From a checkpoint of a small transformer trained on Wikipedia.
Size: width 768, 8 heads of 96, vocabulary 8192.
Training: 903M tokens, 13773 steps.
MLP neurons of a small language model. Each row is named by its layer, matrix (down: output weights) and neuron, and shows model dimensions 384-511. Each number is 500 + 40 x the weight over its row's rms, rounded and kept within 0 to 999. Numbers have three digits each. A neuron's up and down rows have the sign that makes its largest values positive.
Before each neuron's rows, "fires before" lists the tokens most often just after its 100 highest values on Wikipedia text that the model never trained on.

fires before: "s", "ner"
L3.down35:477512494450447496414507543476451456513583497553544569510441479636437469489541457567545495483505484529514520454529546498544509490498527552503493473460503492558488435507547533515471532522548426481481458511519467485456476498467416491467468579530425497519433558487527504539476515426517519576534461496450546513465513505452425495535425479465489514508475541501431501503546511424492461535572

fires before: " of", "s", " for"
L3.down1723:549472530480490531461517520447464494518499534474539629524536466546534585512450455475526457543496551553526520525485556506425492464502465514577488527523462532543507520520463505544485470476550571541539556497523546573470472437595514474413511438494550480466557485523539548454468597457454459499465506586495532543506435455520525519465503513500433468547489472535524501531509510524498520496555

fires before: ",", "s", "The", "=="
L3.down1108:556408474532477522524505500461470466515451527510483466533493511566564454454445469490550498506504437504455540466523517568480480475492533540443554555512539398503578515540498445492438503534526601497483478516542525534449461498483573494518553457457605522485502466478543473579509490496465451487484453523516512580518546501504495471548476495517521556423450492464547475516478544520490519549465

fires before: "|", " as", "\n", "-"
L3.down272:538432513517543468548462499460560524487516513435523482413503469506522498486444450511427519508510527547503513522553511500462458427567482433510523511504565448542457486496534573478501411471537490519446570527511475521436474518462489465477486457448423504465454467557565525479574537495460581477505528521402513482511480530534581524538576499493511494525488503541540502516516535500497474506524

fires before: ",", " to", " he", " of", " the"
L5.down1247:447403467558488531485490488492450522463456538518478496446496477562468444549503506485490509460484446540519421491524482456506519473515514507524474439452550515451465497438490489590443513525476552503431553503572449461480548484486503491495581543470497481546472516521502546472418466483491464473492431512463494507522511459529476545497518581550571439499491582495501477431486497604498539504553

fires before: "0", "2", "1", "4", "7"
L3.down134:568516444490520537473489514459534356522520517547515488582539481507423530538581505492486481508506464550499484561529492526525539443468510565438526522392519554505469419458509470486529471464469527522524514552434493554475492488493476486546512509488478494513470506346474562552449508566530508455470540480519468541507483531501504538491522519470593497468469485487488475531528492476458482551478

fires before: ".", ",", " in", " and"
L5.down1846:552469447524455473454576471542532476484399465525520612530490461484488474550486508503564549503545477489498462487477509449467472513501555514536502526433546500470496431449437531506523460445496528470574473508430494473477391512493485536442520475551537545518600547518478506425506517513448549572510472529443495538578538475473497545501469484524476526496543509462458494508522440456512611453504

fires before: " the", " ", " a", " his"
L3.down1014:498485544534492520513515599520487481533432498472474488470511505504522525552512538519547466453551477526501506532564506431466455451414530510470473436427456526497507432552461469539455465476489523526515536538526514423462495468462540447569482514505469506467540529587489525520476457549532458507463454467555518514507570537536421579470511448405441490468513532493461512551415490479474490561467

fires before: "|", "\n"
L5.down2015:557435475504477459518477545488440417495506501483545539499472444493532565508484486488552542529493486452485575493435496627527531494498544495481438499495522535603485516533497532531529474484450510505485580449530541505473587541498479483517468533481494482588482511546477467533482489477495502549509515473438496556479494534508474525485483477503414558468464451533504473546499475498476503483477

fires before: "s"
L3.down347:550453561467469443507512499523524461492534475473467473385582466498534527436492470483500519508495550486418489510513511514532435483445515542526492454479569483497464495552465534525501504458492490582565467470417481502514518480586455504517451500531496503495488572525539489545539499491500574487523512533449551535532488501539461440463503468501449471520555435476435507494552482577482493573456

fires before: "\n", ".", " |", " The", " He"
L5.down1306:492524503429461478505510529521512498503485479500463433518512463541487425427435504475533484516450462458481473539512463554520547549487430530433454470537526498518495564478535567528558457423454473492527553523521502513481541448577454541495567502528505425540484496444468543471542498540523487481520547494561537531456479584365527501523505485457468512514477497391396495513448442462530538552532

fires before: "\n", " ("
L3.down1992:570445549494539495529489430480519461544562517527518491528431581486478500473576524535504461483498528468474553531523555474488496461441479425529469504449527431476452470485503498450558520479458553462477500533510587561539502498506490552460497449516535536580461477473491487537478527455514506447446566564494574541464498437486524455540471519482529524537495488492462513489532529466515505508469

fires before: "0", "9", "8", "7", "3"
L5.down1283:511454461494419476524495504493491492515513503473540462487524506487504428524543496511552569535465502474527517501496456541479531472495513485479462463582506534509455434550551544546499565491503573462541556459473590465520483502467503542483485442461509534501568515495479524516477510578477533528497498545439489535545472512493540531453502496476484540541460460511551487526551517483532544500581

fires before: "0", "9", " the"
L5.down1066:623428521470486462531502485544499521492506414486454537408506432527548479446463524460511506477505527487448422439527519489446500503501494539515491530565536538453452454553489492455523480438433547468494491533512536482507580502463481579525495530441518449495493536430537533461528473488499525395526486542408458558496557500447459510538485472483385421520471497477502468433514458524507498550530

fires before: ":", " (", " |", " place", " of"
L5.down558:507465486530433524573544494456471530511464473482585456454463519583496508502433453534569505496594461569467437549458516474461478488495517458514515516523492471483508517542469607447451484520459512486552437528549523543545433522448534509518504534482501506476429494536471515497517503518484457529519540504525466504447513544437473439453526643495520519574529495460457521493525479498481502495561

fires before: "\n", " The", " In", " This", " On"
L5.down522:573506500471505512479449445481513488436516436530556435559526487522451485429554448490526466493526462538487541506537546530503521510512517489489481501510537512481523481562562460490505487497487492463493521444488448532483438484470524463449521497485457430501427544503503537490450447568479485528479484440559412448502474492499543517489459532456496501542526548559521641514496483542454557536488

fires before: ",", " |", ".", ")", "\n"
L5.down1768:408474580451514487471541511496481543488518457543473521551510500560438464458520500453518507469474460496486427493491524504498438496452505467522507458553539468461432516550501512513468535503417496470511476530497528448492446513551500476505579464518544499500475444479514507464579530501490531468477506485541434540523504516570483462461489526476501590520541441521583445438503545535466499530529

fires before: "9", "3", "8", "7", " |", "5"
L5.down1181:548465548565498457566538481507498491498590500465496509446557545509529540479511476483524533486484426534543515493455516564440537458487482519519509500476448511527488424484475501494447502490433423437464528522501453505462461484500578498509504499458517530450479502509537483441484489512494535467521454500522411515518477525537503568511522487514465493500468540518467520461504511580484481463471

fires before: " ", "1", "."
L3.down661:457510438508459477583436484415584448435447508515445462628525529500534478467519562491475505471501479553474555532420506533498462551554461519469477492506479542501533499544531515497448467507502510530532445533432521515525486474572568446551442509556436494471539505474505513578510498501471482465542476517524535478464487456459502461506476511496505587445459557585506452527426491492556517574494

fires before: "\n", " |", " \"", "---|---|---|---|", " "
L5.down810:509503540540507545514482533420452533506523560545465565491485522519487511466544510403570505499460497486517547526575548561530453431524492436497501501490490520462527546515472473503514471593549464540478509480519460488498497466492479534549478531451457479449490496499555528509528518540496521502448485532550529477545546526502469527492615520530588497473512484465567478479536459432514459465467

fires before: "\n", "|", " The"
L5.down954:466466456465484510561458479519532539458459536501524464500454544536505575480528526486544470461468488416540500498535493506485546462483510505448435420474467483499454570475531565544484514480493528454494506461444478549453466407530435556523511511470486467460498497436510503426451493480474523505470468464543484494521468583487473509502540516546580520567530468475464537511522513574547465535507

fires before: "\n", "==", "s", " in", " album"
L3.down1121:477481516496538439543503520567517547535470536508457502544499501567505519539495489528494508444500511507510544534537496403507487586553518550427469529553467518559456576465554528518548483507524516495548574571565500497545478488509464495523541422490492440579448451550508479415463477571459490557447503458487467522430481511629509477469447455499452487483630479524566456552523513458527414519522

fires before: "\n", "1", "0", "9"
L5.down167:493476421527532509487544523463520539493493475451549542530469566544496487515504481577494479512519499564505496507458526430505508520493524508522460553477498524449424502475492517547437432480507499511487455523565474496423571493537531508478491553500468495488520487461544451512544528516535498500538527524515571481593574493462517536533517515502416520514472549504457555472485460404453460488521

fires before: " (", ",", "'", " was"
L5.down1334:514488461527528533494423501455512514493517580510495552480460537628477502522484415533563510527541522482470461531521470478487474556508556466532513462578574519482469512582439513520410470578518512531503474573421456534492535480484528477466400449511471571570506510547499526530508490432495496478479503471534520502523409465497445472474467567596483500495409465525466492474493472513544524432533

fires before: "s", "t", "min", "m", "y"
L3.down1927:473426502565488518472463463581493472500515500514556399464521445479557494433505513557499537455475576487480485539490491489529444473493511510470457489542486531519408565442582504587503548466495477429434520466477537537505473526481498462530500407529467480519486491490514480503512511489441493471494543514490476533512505480514510491484486499468494554609588440523518468462481483502511458501500

fires before: ".", ",", " and", " to"
L3.down613:530492397548465467469482515429602469510561500524570487529511479505502505508470493504523585491449494522512474538537508458485566512580441451486478517458477440538432496595488463527507462510510349442498471539444518547516551487550515478524541542475541539461457491485515517533533540454495560482505440574516469455490502510560460556527503529486517524436536522491596529495523522539495585529549

fires before: "\n", "-", "|"
L3.down490:545492481462510456442504503457527522503580506427547489502491418490422462522471540472470468547547482500519540530468541541550470446501551540462472544501516451537449483517549568558493480483520569517441526561494512529445558580524516444456569491533485525537506574501531532519504413538505510511459476487523527515499466570474440494475566509486481515576551621497482441519511520404457522530541

fires before: " ", "\n"
L5.down1624:598526489565531522507518443483539525493545488495587576498536465537500473490503537502499485552490543483528511533436524518445464560520496518443494472525541476468502579493457488540527497466496557569499474490524470512419443526415579434458511506596482539468468500579489475577515470544476540488478454538514538540502490530561554472528510552477583575495470436514493427560530511557484515479601

fires before: "ki", "\n"
L3.down226:583501521593472434466548438487530561416505509508477569469496528540485454493489516498460488497553442475541497511467463512472464516504450497534482458453455497541526511547501552564509522546500514479474470508451498533510523462478504536484451530543514578484523483424419505501460488552498470490481437463489494455497474556554441507428498461507540497412484486553480486485484499557513464608516

fires before: "|", "\n"
L3.down1758:503459556489476450591497543555591513456528484508505455545463486455451501424517488522540502522508458428529518467484547546500583530493515503514458537495547480572485510476405530523498520480417543486503539544506486566527513486502445520583542380605532519547556490559535470524535515527560472498494544512528488469523456521476511503457538529503502538570485500491485578443559515537473504546505

fires before: ".", ",", "s", " and", " of", " in"
L3.down73:469475529472480587473515540456453476510494509409446453456489556439552440442423463477447526554492553515490520524529501492486447512572476477440460556542542545512509406518457540576465483461495490557435481496422477485537517527500461505480467516494438546473481557490495488517542423474547455533420479482534461463460514547517451515458461514484536545541479431516536547478507536463511549555486

fires before: "0", " |", "9", "–", "."
L5.down754:494471441542499468511463545563511494497492429507558420494560475460445493527503567545522458490476473510517484509460418603513496505511432505534504469535525482476439504484502490490428436421528517511458534496456554460488523469450526449498540554532536492445509505520507470470521502557498549388471474466493587442553468506540488470477570510551454507466553510497506480490499450527498466463398

fires before: "\n"
L3.down155:519483397520476584489510471469552436430502477470499499526479504475425457486470501509516561564525520522530455537511439506541507531485561542480430409533508476487558473519501410519492498547540460490547503541449485577479441492491515506475509555478502516501505528475528479527510484519444529567402526463530505477471508498494483483430437531477486597560540586504424484546437506489484459560508

fires before: "s", "e"
L3.down333:451528528460545512481528535503555547496465489472442464441526534511479470465506555445568476487604480435492508516509517497551519527544499504524487531533538492476483504508517538498490477499540582427519511559517526525441541474395524523477522502531564495558506456544535475538480451452549526563540428528418469553518467497486579529495568558481516561458486535449437509528497501475533429463438

fires before: " ", " (", ";", " |", "\n"
L3.down1882:500533463545451493519475435467478375506534491534503425554464532507491489472434484506550527450433549427532462499531446443558495525528446447531485527499565459527460517565510477444517559569477542483552455453412527538477531494481479504505499469479446572536482486508468545575530496555483506585525480516495477560443453526468489543494505512474551515429454489541486559411507526534521520500548

fires before: " of", " and", "s"
L3.down2008:572479516521528486443459560596432490480472508423563460451513552506567433524467510489516524521508453507537488527498549422489474478490509472564523479459407512583528476504522541552516485488489511454563470534507472539580512521562457553543438508427527539534485470486508497528517533464517525452517475493504554489573514504505541531471546520528543463551496560491502543469523533445515452562505

fires before: ".", " in", ",", " and", " by", " on"
L5.down496:469532571523510433503505532468512488481508530512534476513496602473498514452538454492452548526470538515523497510512517465483519480472505543504540509492489576509565542479478477569482532462460539509512510513544463530458445535476553554528456575521519549502476489449531456526512497518487436586525454469467446456463536507495465518493474500484562519456533449517579459524538511608501482534562

fires before: " States", " ", " Kingdom"
L3.down463:524469470447524583479521380488433472470502489511484472435506466502627523515564523483550575492473476551458587552523544514511510574487563475456570508520442464577558486548441504543458495563458490475455466489539552487521523494479509503487512510481499456428529497519492454472505518520537421562485479507502437458508524482499495461554507469462530469554376523474443478482436440527511524464542

fires before: "|", " |", "\n"
L5.down1704:474467502529549501481496483500522554515526539458507481487464549480489445523549556494487416463481512450537443479502485515507527489540502457491563463522560423478490559455518541462510505497460391446521448553534445500434549509459423484549477520441512481558551452461531511403504519554477472490514498512597645469480534500562443389538572467499460571532481532495514552449540455513448435500441

fires before: " |", ";", " in", ")", "."
L3.down2020:537525532542475577528536501414569562501486484495476450511506493517450497457463506448555501515515554532580447507479433530480502470481456526461534501438511545462523505467435475497519547524556456495471581437489476574513495508552465448526523514562490466489512434423511508474485500558505505458432522465477541485478526496465524439484513557500544481445527542565456478564527578497452487467484

fires before: " of", " at", " and", " in", " ", "."
L3.down897:525510474499481477474502426528546497499487497486454550528477470527491512517481487504462487474487480486526475521518544541474483477442524527445450500529470484546488488469513477491450508526576499545554453493462514498505574508582475519539492500546530519416532504497561497446470416546537481513456536517545509445484497426518478499499492540521520506505502562462476520500446487602500536479548

fires before: " ", " of"
L5.down1559:520528508439473472541479466531558472526533472532554460470528478428465467496547506534494564575487420516485442475507491500505519511524449523458553586465456517501476551482563513516471565479510532490507553447460467516470414538584516476537481534496495458487508503453546482434387565535523472545535515513485467564507527433471483490475533558512517485465566466441495519531562495446473524502488

fires before: ".", " |", ",", " in", " ("
L5.down393:594494396497448482548557525499511566544480471453497561466408486533545492535560496543476515456488610488558421466468543550543498523458487551510504541562484507440504502452547451491475459498577532460468538525525495565500466543534452503489531540533528482498553499538470492498460523496482515450492489521492489489467487466494476514421431518480520578559642548497533459483470506543534380418536

fires before: "1", "2", ",", " |", "3", "6"
L3.down24:536547514392481513414511528428496561534518449598513503507530519529493503506542533479520409506480507511505464646528538537521452507549557472464539534462510479451574461431504496474539484470526538494550449554509490488493484471506524464471519521512567443496450469510580451506553483577465503580527478504459441505529450544517416471498456506465434463468538508554516510445526532555424486503520

fires before: " ", " the", " a", " to", " his"
L5.down570:455508474480492468445511526519550552525528459503439525492457470478489427552415482519519474486483475479525462521472504535570445488516470470469444471439506473575460485530503545448457494557435540472515512488538552560511485500523567428505436487456528485501476531512451477527493552529505489472495467508461553508548539488532489434442524444535461529528389470478543533438466482552465558456514

fires before: " to", "ed", "ing", ",", "s", " with"
L3.down1454:519542485468544445486569472530498483526454547559528491540490485511539473498517551476497467491464553485499478516471492520513516539558463465540469504471512411454475487451457534437615454442479485478551605537495376557496427439486472493529517527399560466520507515509576413553460457466409463524445581549415466559506479562547479502425501494528501464499528468487480482566540522594410491495461

fires before: " ", "0"
L3.down1669:525384516495554568503600493490413456552452472481442499516471481467508486474457469481535507520498503497426553505450501501405488509509503492416480427494462455486511418511538437513570536524498483499548542467510480558402531549509479563527500505539452527455495520557514469474458475496481469478471495518473479487510538494534478511530466502489507564480503463534540482509407488447501462465517

fires before: "\n"
L3.down1245:484474541496438455565546578523458514491496531495552523466550512497508468459394452546445440450512444480476521536505516480478477466481472520520489524476567487567490478513507491518513494490522463507498500550482510562463465475494480481501495450456551461506502465485499453548556515507479516461393479506441527518478521442480601513545477484502448549429570478485465420493476503520463467490541

fires before: " |", " +", ";", " a", " ", "8"
L5.down369:417526506549536533497441443446480536530509424429432470478468499472512481523454486557550509569452583501547452461539480583489562424510481519474507471498551452517446487451465491467575516551455567437517485509481500505500511544506503512519456516429457468417494451470523517461516570453484507542524531534463483488523492478548519531513508504509504472523451468456551536559555520512573512498518

fires before: " ", "\n", "-", " New"
L3.down203:536466467487527542498470477468474455461511474528496476538552459485551558566497539522454530495479516443471499509516513493484475487490473552424553463582452553497518548462521471469521481575513530506556525474520454513514519453522513457471503509509475541497508480559539488448525457475531535519474510482500423462471509525447493445447483571454470494438526457491519510529484525565468461575509

fires before: "0", "4", "me"
L5.down347:506505522553428500489531503454490474446455569535449564519513458530496498559521454453474551498555455389521450498445488518357508459558442503535519428660525471491480436454461551499511533524504525496495510569465537542532520400616547581529540562483523523514517496496457568498528445530469473570554482519507505542524492534504557537521479539488452536549530546496438505471515488531566537461540

fires before: "."
L5.down962:493531428489510603484426550480537495459525490559595477476510511485524485482463472480505529468530479506515536458479530453540474494541477542470502464514441464492549521458505562450506522442493508409524576511529516518522423467444501433481472478562405503485505474476522529506563500430423518486469485457440499463482526509464494475516471519557502483522476478503457514528505474503495460462457

fires before: " ", ".", ",", " to", " of"
L3.down1198:479460494472574509485454445489479440511413450502605497508442497442486530489534521481463567523485523494447475471459511505534508436474491555475397475510519430451489538444476479437487513504446516545531489563450522463534482489441444501472504479529498543487510488466477499488553600481420489515438521552500497469471517555572451509494512556489533576477510514418507527475464521487494491579512

fires before: ":", "s", "2", "1"
L5.down1258:499535456480471428456470539475484491534460523490528472559475504507534469498492511477519498435516454514503473518450530559462491424525566481523505544513516554535508491493494488469464565522535483532488501545561489517519469550466550453370536490529437454525450484553484498504567547489483493484509490494458475505498503446480484477456488460497540495447445446482473532498403551495463520516513

fires before: " ", ";", " League"
L3.down759:530500534560450542510490511545429501453540466432556489509467551454451583514490523458539499632464555471524514475458488482430479508402417550563556498542538552509484468488539487467508501531470488461519545530518532436508567526456532512505584505454444478544516464522528423491474439501522487512461534495512602489524483430459475499486535472497456483496507532535518519526433494543501530526492

fires before: " ", "'", " of", ".", "s"
L3.down1771:545516482538543577475477440517510532499454534486499515492529456484462531471438443531444519489510456513547529468515484455514434443507454552553453536505519516454547469481589555578501479409550555548517413488543495462388523511496457544513513528577539485440460488498527454547537416545474490509492484515439441443434549521454486486428464536462533540479472479524446499511451489506477493477593

fires before: " ", "\n", " He"
L5.down1945:452447528441467438471462518499520564463496437559488534535525499537439437525510486539545473453494462479513471501483489525468585501542540432518464513481477437508520429504510484529553515536507418541508498480425457530526450476495515485487521529546466518479482534425422511526536456449511462552492428524494518485521447458490483491494495522459520508489473523475471568528527506526528555519435

fires before: "\n", ":"
L3.down1504:497497518544472460474549486524523521494526463546520478564532449506458563505424518504483575518485492512510502477506480502542504425476464494520457519499511438565501533488491548519466478510511509509458518463556554521443507514509549582485533496496554423512431489557501529516439462535474502543483596414499490489549472475501527486569531466466584453458424486533507542516534566527500561438525

fires before: " ", "."
L3.down1931:489494493554492551489486479492518497505511458502565513537551520467487444472431502528455471453514538507505531411477597519538452508539483535503472571506577518490514565550527515486472466528516526477529529520455566579508478594465528457456509497544498512522547525433546544533452419440528501494449551503500479474521519448560532461521500535511527515447459475521518512522509366421530496558483

fires before: "zu", "ma", "i", "mi"
L3.down2035:463485588507487516477489562441503444494432469556469534556479486572545475495496527431531612400516546507503513517546479577456488499585553431512456454561514534498480580497484443534540519521430554543515486497491543522527491547529522476605441556476546446482535498519550507484554446458458515500404480479516513499530564493474429542495553535522557436490576524539516544504511472447537515486522

fires before: " ", "go", ".", "ven", "H"
L3.down1459:493480482524521561492517499497509547531535486486490531443505518464442429496512512565457457499548548463467504485459516548474505486572477525541533484510476483471527501507413497542589493559551537463512597458510518481491549473464454475526508561457522494481478522454494514474507594459506493432480450549523468503490498434506474591508481491534566541537577507489525548529518384521471485562433

fires before: " of", ",", " and", " ("
L3.down1955:484482447433513571458511512473501482488468594513462522608411520521492488570481484510544511453472503521475564562502514513508511485561490484536519438482463475424568469518497507557491444512465573447495534460421468525485462427498460572524511499515461532461533424445456501458443476455542516542482515431463470462497475472548489527516410609523432500461560475497508459493542509489476472516568

fires before: " ", " —", ";", " to"
L3.down732:514508510406532485536441503459447508542508463465465460458436520469502504505471537518514492497518511459464526454503537501531548444495525435483538531470480529473529513503464419519529418447523537481481487509509493465550478489473486456510501527515491463502491534536477510473552495443410449489481484463537489444512484495488471500438490484478478487498505455496457545518500516542503524500496

fires before: "\n", "-", " |"
L5.down1965:429547581495555508587552477483514513443489461512553487501513466484529424533514411543514547471453497438463563470506505494553474507530476475515552459501518521478443574542402443511587515480489496473395507523502527509464497504591488506500516531463491543608471509495477486538537491592570539434502455424516470487490514517430455491477479519513499525476499450445581519503498495531485498463473

fires before: "\n"
L3.down1862:525478547547506463599484505554516463486483504552519528510488536461552540491411569476488464466440435502514469513496534569446527496480493576514505494451496471551509508522482548499528494483479508509480553523558462525542551480481461525490518492416555547506505444505563465525572549494558512497542466536523498532486501514512540489581485489449409521496528494498447492470546465505491444530437

fires before: "1", "0", "2", "\n"
L3.down883:517552482492475498481573482529401511518545522521440582486529498468518470549486525431461539452520479453491552529540553489486522416488497478505447490468540470479438564542503410444539532527420453551518518520544463529482492488429500495506502578516423526596506549451503453574544507513511558488458526540505536472391435443565485503503573459483577536456509544519580500520472534540427503540538

fires before: "\n", "-"
L3.down1004:511537466492500562526456588532547393447468549508531443542516481479472453487472531471430521553484526466519546442531495527486521521444547505562517485529446506561475477438480438525513501440521484447514499578448534514441486532491567485461541496512492509470525496436520513470493529533534501517533482483491542397490548562533577528552579544523530560551454486500457487484536440537467452502512

fires before: " |", "\n", "na", " (", ";", " and"
L3.down1708:450534496523502478468495506506481382507532526478524457599525515562454476515499505473536514492459536491510560546498490516473520501525520535439572505533510513560489457437500496473498524481483471486488610555489380491439504537519473509436525466537557507483484469433520510557435487535465487464517517523473517430487517482522437595526467509513474538425515498461572446473559457550451525548550

fires before: ",", " the", " of", " that", " a"
L5.down532:512468546423447553484428491540523525486458563483504532493529511475581506502531549563500549555510464490580510523506491518518455484529445525573515566483458479553477477507522507537459409466550530502512431515493477449517436488484463434544489442532468437522464629541545548518442470553527499507533524491469540510533489503445584552520546509508495492476494549520475575533561475576531525491500

fires before: " ", ","
L5.down1510:533420464509479509528463500477572520616475529516521449436434471524519596499513472446439446440518501536494500491546534558518419606501541510527476516442529508464456404513451579514538527481504489447519498500454519504489491511471472487463535522480531535467473533484474443477486441521468487465506543488495484499418486584434549486524534490456496518547511429462497507520563568543487472484479

fires before: "ki", " ("
L3.down551:393488476513513481509487446440523497519534452533587566538557524451615533477518520535508527586514514504534441524506584536506550491525528392488514534533575444358520552507552481520465495489541485529551515505425415493527435523533518551413485508519520534486501488469520464529461447577493492432612497501527482550471518455487490508511505508559447483478556442473493540489561489517511466510513

fires before: " "
L5.down502:428528488498555546505480416446503420514584442525463428554473558496464494583455551504534515507484560516487463479497488546482585556498530536495550487501542476533578549529506549463463470511450507533490439514544587492428571559469409576504566524477495485543498486551495451519521466466523586510495436523529475463556502465430465503588428566492412494532522471452538549546444473462492523452466

fires before: "8", "5", "1", "9", "7", "3"
L3.down352:502524561558539433560543496486471535527492431481519506526471580472581501483548512502490548435548454499494463506467525545565494518529430426542534440541493526489444495556492463529438567575528452503507501464527424425453506516493550448462493536561483456470482502530523487502508440559537428516487537467482527448444425505502510514508520502486472497456478508474488475464501462522498496465537

fires before: "9", "5", ",", "6", "7", "3"
L5.down140:504487518493423509555452513546585544485509486540454528506491442506562577501544515509451492475463469459506496474485518405513481490463507503510476474497535556524514519483554576590514436528490478535454523563520476543528493511535455459451519536476508541468466539480578472546486421470500518458473509502484553529515449512437466543480572475422436526548508491477539512475533512595554519632453

fires before: " ", "\n"
L5.down1932:643501447531476534426418531537529498555443488512595435536498469503503565521606519534445516447518473479479461466505452513498492448512502505511510474496572426554500503516439453531521472468519521465566578447511434415516441461544501468447516534530541531454437555560478477481564458537482460499530503525495513536528525489497462561504561468551498530537547445429557564509522518500525535456546

fires before: "\n", " \"", " "
L3.down1767:551486542469505493564402536432510537503536462557503496502511454489501559505514416570518501532471449501513456476446534495457474545508564492475411527493501463448420576522540506473494572565475592516459474543462456504474481468597468483495434555462544538449481498488543550554497511491431538491499506470514478504528549516528561467502518504474548518490481496528503472454523521580482476494531

fires before: " ", " December"
L5.down1655:469513565531479440450484517439514493444474512453527477451460515433521500527502479548484548547546491471509464514492450552450498530513502444513539506503580499476527475485526534515497523582615574481504527451524477504509511546524483503553501428560520483517485560490539517529482575516455466559518503517420458484541540463534554493534552525543493492523482452554461584566455518504458555547486

fires before: " ", "\n", " —"
L3.down1381:475518539451456580550463481481447540485494481477550533549506499542469537459530519467521541555453536534544496405526536495540507517503558475564491514535481495536480429455526459452477490503499504518500450488474516487471541604566484530529444508456468556543506451531511450569495528602510508441539586510463533470475522521478471514505504522487553560484497494532546518570414514433545482476548

fires before: " ", ":", " |"
L5.down1686:444544494470498470517512530409514454479489491515496522458486574525450484476457481546561498577496488463488530540516548435488558438518399527448503522504554474516528548530513501542473482562491493569436530468452456472523485481475489513457436459496502507534473502556446536509519471430471511446570546521488463607515513447481502460499483549543531452508461466540488544529483468486538567493515

fires before: "s", ","
L5.down1974:512534519585491493472422455487440513475519484482472514419521558488527508510444519397555540512475491518465548476505516476472508483531511514493513484563507490540560464536558497583544448519513564462424508505499440437461483513492548547508515505541510429495443530520537534503511479467474483529584520444517485523535534574525459531520513527503485486406562451476484479463474435454511466540499